Part of a small language model's weights.
Size: 10 layers, 4 heads of 64, vocabulary 2048, 5.61M parameters.
Architecture: RMSNorm before each block, rotary positions, no biases in attention or MLP, tied embeddings.
Training: a variant of Adam for these matrices, 13538 steps.
MLP neurons of a small language model. Each row is named by its layer, matrix (gate and up: input weights) and neuron, and shows model dimensions 48-143. Each number is 128 + 32 x the weight over its row's rms, rounded and kept within 0 to 255. Numbers have three digits each. A neuron's up and down rows have the sign that makes its largest values positive.
Before each neuron's rows, "fires on" lists the tokens most often at its 100 highest values on Wikipedia text that the model never trained on.

fires on: " part", "adem", " Soc", " Part", "art"
L7.gate204:137150134121141135125163147132081159090084144158145129122084120182122182104190157145122139098105053109121145163121160198135153107157149163096158176174154091124125109150111130114100114048197121123052123129131072131163148137095115098137160200116124135088075102193132078119126111162068155127
L7.up204:130143072127164140123110159143068164134051130114131155116094055139123192127137155137191085091052155179114146169103129136146062120103160149144099115142150115088062113143120127159150142118181193096137068152103150101129111125153162051071096124083164133138068131146138102154082094183092114022

fires on: "ed", "0", "un", "ue", " bet"
L3.gate130:123126086141100146143129099082137102130103104101124158179048155130135129117121204128162132106121169152136108130124180122102129127050132118141111160140172112114089116166142150175206139096079128147177111177061114101085136149125145158095089129155170147141123137159126140149171128128116179105
L3.up130:121145167112110092186126087152130164141096106118097072063121082103067049132110144099094181134138185131102103085193124139108132092109119103152202216100136129147116150113133090112164140110148089175123123091151134124108122100189160161087151101077136071167082159076123101131180181092113147142

fires on: "ch", "el", "inal", "rit"
L3.gate12:202126103107133077134067120079112134136135158194188088139086141144137151132181054135121142108135137103147191111135094144128129129111129116114049165145118153159113118161207129161079098129167150088143183103178131103154147089127193189133177151118141164152193133167122102066124141082096124099
L3.up12:182131162127126123094120079101127177042088141214139135158110201138116148132153126141106126112129144129116173152173101146166127104120067192081108162118137172131069094146136140111098097167123144158105071145097163094159141136082138132058174113118105109121094198089133147072153124072134140066

fires on: "ar", "ass", " class", "ed", " life", " career"
L4.gate310:100184190140117160028157120088108077096137088092145122094165096173136119082154205112105163112104141149173143094120136043112112172128167143142116116201183080116148122133134187149138181160090085136065127124155110188110163129112137163107078077128157137138143116086116135133110178133099157160
L4.up310:135107121116150177151125082102102150213092089146091157108139142195169167112077182054102119143140111087129142160141151066136118140133143146113151131102143157107156117089045140085195166148176125054184128102128148076125086114124140130115127154156103189104139139121129085097105126087158102151

fires on: "ud", "ak", "ub", "iss", "at"
L3.gate211:101133175115101120150096137056119153097133030088113165169172135117117178180131108053143141117165110149158112131082072140150152111137210111100116157131149128099083148103105162139121072099179129052118118167133144112135135093145144170173147147100111122124087164118107061073088172145074120163
L3.up211:106103061091119157077119120072181116156107101098144099047186167132077116155149166130081100109171086144121076112142132105137107122145191096153128085139109124089102114161078126117114100111163135139111110135078196137098134135155149174161117115133123205095136133137137097124096219167095086136

fires on: "9", "8", "7"
L4.gate237:174134135118109114142141153171092110142135144097107171095180130202128162142103111117189133142115190081165094109104132160170145091126128146149077143157145166063107136147115222195108150148155173099128128138126102064110137151105093048067109137109158140090138117130188131094123138133163063120
L4.up237:169149183149136086099082183119112127161154107123076179117135175153195192125045177103065112129148187127120118131179105132165146124086190121105083100121103109100141199068147142139108113131120061109129101130086154075118132082200129092175096102128095146154118072196152158100146097195132059183

fires on: "ig", "0", "old", "m", "ze", " life"
L7.gate273:122178130108145091130121110134138122150152095099094089142101162179162055132108138139155126131025151159109187105050115144152164134150134110145057108203151096113087155155109115115119141039112168108096134084133102187163139106116094109132124089096122133138119127152117110095148132223063131108
L7.up273:088173170132087113163116173148101154147082138093100143108145193072174124141139143086141120123117147098133178095196130141103092145119101141105185087090123120135178144168144151154058152095169113103102169126095138144161175083149113115126100140188101146143129099093154135145086080109123179099

fires on: " stud", "stit", " sign", "ur", "adem", " report"
L4.gate35:144110087157121109115079152119096134139101161167215109193136036139173120152106091093161103127155089187079062135132112101098118113107185151120120102155141109092093057143171149152096167128133129106114164140127129105149137104100091091104153149135113145125085138141080155147123101199111090102
L4.up35:146130132108063149100164069081120087146088082149145186164088103166105157158145106155107072178179123128095128118057156114059135134167135122166120178096114115126098117153117154157113163094187099057078138100114100156137139084088113124169084165104092202112102111173106091134094106185116081174

fires on: " m", " ph"
L7.gate15:086080097174142117111134124097148145174077103090184120126114144074131147120146114068136162111146099146205151108143085222120131133126127101156189109139142159133081059183082169128155156074119107087078157112143152146128123074103132112158114110169108084144186140091152107187119136100075117100
L7.up15:121140164099102164116115108157154150113102082169142096143068161168146119092155102121125135165059111137140105162087129167158087102126150142138124144105146152139092128104119088141123153131126156143142137129097185124166119167124092191081126162062159101087109079082148123129181110096103140130

fires on: "ong", "bum", "w", "ra", "ength", "8"
L7.gate277:080153167192133125150131093108147140173093094164157116106152157082215140177070122122178131131115165156118165094104129099121122058128085113111102099117123163164178152110113134175147127122106201089148163147148160152131210148123097109086118111116128124070123105148086150107078110120137118090
L7.up277:067100099111138158178051169137111119113181145110100159099158178099139166152041074113131099117177153112165099155134175086114079117124104155121079121116119144201191127052102083156113174122180063125114155086134187142133167167061149113091109141119169105144114122101136166140128127078126106150

fires on: "ri", " em", "m", " rem", " num", "ia"
L7.gate221:119162085149140131153131119131095146160109083151124138156176134087132133121178179115134093145114147157113152127132168158176144179085107161064160153130153132109144146168110106094097156191108155117133159150116143118136143119115083177144134136129153120156139105078164148146163220103142204113
L7.up221:154118131142187169123125087129075153149115069152151153182123182113125174122163122179170105139180149141169114092134133169124093107151109107146124108116121126128172079139096127219170160105179108092141114121115133159102131151143127099095084078094136122150157134101126143135151130143144098140

fires on: "ent", " profess", "cess", "vers", "fess", "vent"
L4.gate244:126103193127115144128123096094103152126130140151153110165157086204142095151096124101103102161081124133132174135112173137076136136079104156117153183104121166135090066156186101130102152106163129197086086114061161079104066181152111147133101102152149134152159121098120130165157075104114128102
L4.up244:147105098098069114068133048096145094129110150077169108117122129119152123122162164196159095165102088146138134165130104145085111132124157170199116106121110179109187074166140093124081182128151160133167114101066167134126160143104134125121161120078146114100121163156128175111125142117181140070

fires on: "om", "own", "ion", "ake", "act", "ine"
L4.gate217:057160178113195130131115160099169093140069178135109124187145165060126097139143181169145112133124083169083104101097140134153071122128138072116137160133103095061148114119131098104118138132083071146064156144134083117169143125140189163094154124106109112120214089107123160100111088110075161100
L4.up217:088207155117086158117110125082169114148118128076104062147130144090196062084087112127147129158133135111129143156164087124130113146127157163112182144120133141124103121108126130177149101029123112154139125109167134113108171096101123125100164130091116213123114154088158143095140099113157157185

fires on: "ol", "art", "ay", "ob", "ap", "ook"
L4.gate159:144110174078172044127126143119072143074146092155131125152136059134105119155128143131131103184092134200115124117144111153150173120159160118159061144131182158123115128144075111107144149083110167075115119141059077151159112126126098120112151161170179122106108190135057143147125113159137152130
L4.up159:134102161016135150105162148117151126054123148112118055070111130121123109153188153094139176146026080179170091113128080176144152157079100122124124078121116148186171098098069143136109119125096163143135123149114054134117100135113123114117142127168134067169170174159081084093134138124118139107

fires on: " act", " polit", ",", " such", "ct"
L7.gate124:167101216139149148079081162105130153082098123163166137142096079159165109104176138178121153100127128083136162127113112117069111158126142155101114114107133092048104063100159145110115125077101081163057162142133133079116140170122088140131184164119167111136126163125147181100141130077196087087
L7.up124:154139145115098148107149176116114103175105086169091181133140151123126061093161170184174143182095083130114136137141149103165069123114122121130168118127127142084093080147047139093179092150132141141131162095040092126085146123115111133187162140074087117141097179129153135074154142127092130135

fires on: "re", " |\n", "/", "ag", "|---|---|\n"
L7.gate73:170201079144139095150141084114120092121107136119160129073129136184126144123169136173130161158080136135119128168096168080119169123119083125118124115121206068129156147097073112097212129090114111085112196122148171151138141117094158115096150110119154160153120144155087076148150132159130154182
L7.up73:164165143097197040156114125111082125138145148163120070145161156129082177144157053169105156180118122124123144156176184082114187117170094134130110114149142136096180140135135101101186183123138122132111083130177079132105138137106153114116138066101097151104116092117100037132108081127092159118

fires on: " t", " Comm"
L4.gate281:133120149076150125163155162136138141090130178105112139162105122096135128185088141153102113132120134138125123135161146144110022162122161191106110154136118123127123107157165090108035090074090172074085116142132153138129128116094134154088139127113175093093094123138054151105133174126125212124
L4.up281:121070131108089116116145155130076137123134161087146171109109112131141104121101157135149080154107154116129103135178149169081132133068195190155123124129122143171137071110068052136129171105110126113084143120134124139089141118112085194148072105145154094075091114189110154092119196112140164105

fires on: " p", " pre", " –", " f", "or", "able"
L7.gate153:133161139099140140166127107127086133132124070106095084173134133097195085162170107136107093092157084101155143144098100136125135152173116152159140173146147172083092104200105086091123121159099121139104161072154078113129145137109140131097157119082179150119143106130109060143131130104084146175
L7.up153:108073126106105096087108135154117094102106168115116144124155173126143103142175152129151115143124133133138136091111093164159126141172104089118115115130106082177154144145086093091171177118058133155165150155187138242152164128125091122070158162166141126145143190119073147163086154150117159170

fires on: "al", "ublic", " information", " local", " International", "able"
L4.gate299:133153162179101117050054141151185157123123140149145150090159116109131204100181113160112123081130155073088143091080142126140116107142149142072209140138121113114059057104174166162054107091120146138121093082139144063135092158172116118142146165134138128103189123082159109050133104108109114143
L4.up299:120097187142139112109121120096128134078048156108100119082163115143141088079106057130047117184136093142140174095168135170159133142096106177098133038158150103144110124156121099104158203088123132167108166088160135141128073166150153160087110144095179190119152157154134141129184086133163145131

fires on: "one", " fl", "fl", "our", "ou", "og"
L4.gate120:130136148132105119160125140084121152131164112092038150124212094139065059161175131181133114174132139125094106147082145072086108120137182180102105148093133118205091136095097107172062102102168156085102131139130160083110154107114146113099089153087103111106043111069115170157167137138101177129
L4.up120:097157119140149098119117134093102143113138130087140158179172170181113132182130175126169078165114135140167132116161127120095132148039181154144169143092130108074119117134089094114140190167166080163183175068102179098090093110200193153103156082127160153137152172123118152121152118083125153147

fires on: "end", "it", " port", "ribut", "rag", "ress"
L4.gate53:115103150134111108092127136116118120111138111102128132200146131162100137112144156131114087139097144150150107133142111112154122145106099111096145255089145099115102094199138140096125148133126110118097125133099076156119111120121089122128089150137109153116113154197136116180175116104091166109
L4.up53:140106114155166081134111154147138101148165066164157087158126126142134163145126148147172140130078137133141175156102111129117116122106102109104132167130152099083068068137131155151111114127147077136081163164127133079114151139160174138094088066165129085134144138175136109135134133135164075074

fires on: " F", " N", "F", "N", "re"
L7.gate123:127183156049179108140178109101100144118120105122108145125150116101141139105123095213113207141109131143103151126100095163097126180097165145118149100139149155145153100091132090203177133114147149098127173054122145087157111129156138170173117176133114125155163124136162075114092108129130163090
L7.up123:110145138165118151190125091097100132106090132185166159100153083089160132087099107089147153151139147102073123079169091169133087116108132069103148122154130146155136181095126113146124103128171187102152151173177077125128133122130162172144150189138147138113116124144107138131113106160071145124

fires on: "ight", "oung", "uman", "ard", " old"
L4.gate279:199152158121076145090123132160111123149119091131056213108157161133152192153150126092150089152156125136143093130059119158159104150103166162107119151129155139126134086104104133144125066074154173152112106046107103143057097079139111115151116138117072151134158137092141092172104121097139113118
L4.up279:106178148139086152119109134124153143186086110144078199105159131103194130178119136082061147123193071109176110053134073130189109114091122141119113100122126162153116126174105069144100094123142150124142191051174133150119111176097095127190133111121130157139205148158110081110075199087139122136

fires on: "rom", "or", "ated", "0", " now", "″N"
L4.gate232:101082120129134126137093112105146046070157095128076126102139118123148125097092116127134098137127115100159125138129102080178104124108201123139127102152194153148153134122162148161145126109109143134141159066166126105139056097089122120154153230080149162157175111121165180140176144116118102125
L4.up232:144097094195116194091150111144139128158144166187135170110132137148117119128106106124099144162145177110130171133071123135086157151137113137074119116127092148171133175105092133152132057103085175068147198094120142108160062111155075075111140207155089096109097158157057150223104097115158130148

fires on: "ay", "are", "ue", "ian", " other"
L4.gate118:147107070082125117166163069053140114100173146152088140155091172113147033135070191103155109139142129157165189083123173112163177117129148135171137107145183140180112105107111137160106132117091109133131174084068125155132069159083166100145127101089162133197138180141093143106127151149070134102
L4.up118:156124093118156124125132130118128151100136152110181088125087201213182126029034114180180129143129110089141119095127148072126117178125120132105106079095145158180137174149166143104145154227103121114088165142108057149156098176117145159182134073107132173120173081109153099180167109158143099116

fires on: " cl", " Cl", " Sw", "al", " Sm"
L3.gate83:127090130042094170112085162102143209098110103091144113080226150159129132139067124119157134115123146122155164139141110097173144187130079167091151129119134192122156123150138145131136133117130153124173201122116162121097182124149116121082058157067119137117116121119098106150082100131151111175
L3.up83:165172137142109124112125160105151203018125074176143196123121145124079130087130177126116106145114123135126115143115064201148147113174115189126202127134144155134115117146158123070165163108125099145163111158106147064113137170111096065051095076130070154128107105108131119117106139125187093150

fires on: " reg", " profess", " Em", "v"
L7.gate0:096098124101160158136126156173127170169107143167091171098137091117110147104116171126088100153046086116166143111129103131149172155158130119165123127194148149089088125143179139113160133051139121177113146143132139152097177153065190081057188165152140091084156153086112147138131121084122158126
L7.up0:164092187128107118096109146130117169101146149128130095111038129103166100156089123126179175120140179074098147081110095137105175109093114116089213074143103144155167153200164106133123060172109189122122169115135074154152136160152138159127122133122135130076118111110073152129120082086177116191

fires on: "1", "v", "z", " can", " could", "ph"
L7.gate149:196127116088104155095101118152162055152090098128165087109098138117130193142113098132116090104101122081152193138141107157136161162128104154170104194119135145086120171108113164145145138137120161181122146167096085114136091141092142129176208158140141132127120110125135174202158160151102087087
L7.up149:099106107110113146133148162147125100154152148054111133110155117127072113102132149129107135129130114051194130147090071163138165131206093128107133108171111153191091175134069144114126108150072104136161158139147113110133062136119074120143091147138194089147151103178146119114154141141126092183

fires on: "t", "ard", "rit", "cept", "ret"
L4.gate127:130072107178101102102126135140072138174137088095113096152160184138166132126142131106094061128151167128121108065123160138163119107065102171145149178141140166124104119205129108133125128142174154156136126139084117123127099131158106115134127108142106147140091152148133056107117142121151159110
L4.up127:165120146178128165140135173162102163162172103184170085148086108123136152163172155100142144157120109120126128071148122139183169125075149145116137114114126118148109186166169143193112081117126190063148149103157146133089143090138147107136188097173119141061133140128126180146169128136114111149

fires on: " b", "d", "led", "ne", "ial"
L7.gate131:117116081121156159166153144106189145104129104153093118172118118117108138166111129120086150143096138161149161145167095146161091104163147123118091159170148180131170163187147127075117121131118097130125157107146161132150136175100132132154138123129108118118094129139053177078137129193131162094
L7.up131:172128124171095120115105169100107129109085136149128132170137114073135097146127128102106129159098064157101131086185090098129107123141146129150141106094117096137186152119168131073106118161155097081126097111216133130082133105133108109132110147102142058100127107109158080079113169197108114137

fires on: " and", " with", " are", ":", ",", "w"
L7.gate127:154123125144122179137134155071171102080099078182153147131118098177140125128040148148170123115147117137085107144128154140095171175147127123201088167124103119116128137120075082074145159162094143135120148159109115149145073087150088143166091161090144206123083138163200093140120150149072088120
L7.up127:148155148100156152111084103115174105086093118106172106150062119105139159102115175129118078155139148154141142116119193119123099137154147089125095128083158101159108156116107115073114146146105108146149117125124158159141120079140204132143114180139069108132123144149107141120161106085060131107

fires on: " of", "le", "igh", " with", "l", "ore"
L4.gate168:157126131087136091083088141052077083145072150080089095104126137166131102136053141088137122110109142079127199136063147119175161133120136146095087114143163140114135153124110106115143074127133120161132146129113116066163127147155093163145104115060152104120102165166072125101153173066070170130
L4.up168:184165131152116099131195089114154140106135131147138132169114107149166136092129112192187132114117167108179167106107120127101141099137071115134104148133117179106122132152133123201181124068103126107100132154096166147125157133110172134095101079117078113100114139118092153108044136147163195149

fires on: " al", " Al", "l", "al", "ol"
L7.gate102:125180101080114139135090137121138080146125193181152120123139139167134117181139152155091081141125119158099126167141103085139151119126078115179167116144155186177117118082121098123185132172204128079150161080097127085136126173096145144124079116096147103156142170125094160167087061181116137121
L7.up102:127168094086177045114088169172075155117107075189118125138152156139053137130188115155159122125106057164131139188113172078066153131184109100131142105084123179160127124091127099156118092201171099102145118119136107106122089189083123127163135148113163106192171204094103160142156133159073152126

fires on: "o", "les", "N", "van"
L3.gate87:180103102160089148160088114149138151155125127042158059154161098116116122169143122146115121097154080102149134142111170135126152104130152123148160090153125162130173103097100139131112184132135111127088111123073181063130148152110128163090132121140186108144187111171092071092121110137098119134
L3.up87:096187141143114178152117147125139087117103131140101082109182159162142168064186118120080164146123127105133155187150167132110173063131144123173147096127132132102125125098082138152136061110082076102143115066094122066114159109160140074120058173092086123099132146103111137145157123159133086132

fires on: "v", "0", "qu", " adv", " des"
L7.gate60:091128096077177140172147157153103130087124142146117073163169125103114108101206152127194136167139081120202133120146165116111159114109143044126113125154177155119156150119141095112154144127120073067121119150142117143044123133148122073087130182116116097190090174162113179119152144137130106171
L7.up60:120106123107062156158089176162094109165133154136160133192106145102107096086115079109158101128142109139169073062162135159093161102073123125073144151153117096153079078137106153144074151064126167124112167071205147096120141115164133137052092131158158070069145132103148134074145092105055138091

fires on: " Ind", " ind", "nd", "ij", "ines", "-y"
L3.gate89:104136148101118125125114073070167157078173126066138128144135111123196140131063096149156089163162125173110087139071143130149175115194128077200053068191158123102125161108090173092105157128114131119131143151065093150111099138128108203122130103123114176133057153074088118165146082080135102127
L3.up89:132180103080136095131088088098116123088116163134146123131141164102141157137062108193142092090118102190172111091158096171132126130169131151113117125141120130174127151067159093177161147136144171113092135162178099086088112138118105123121142212164134159214137115112173066129101097100124175101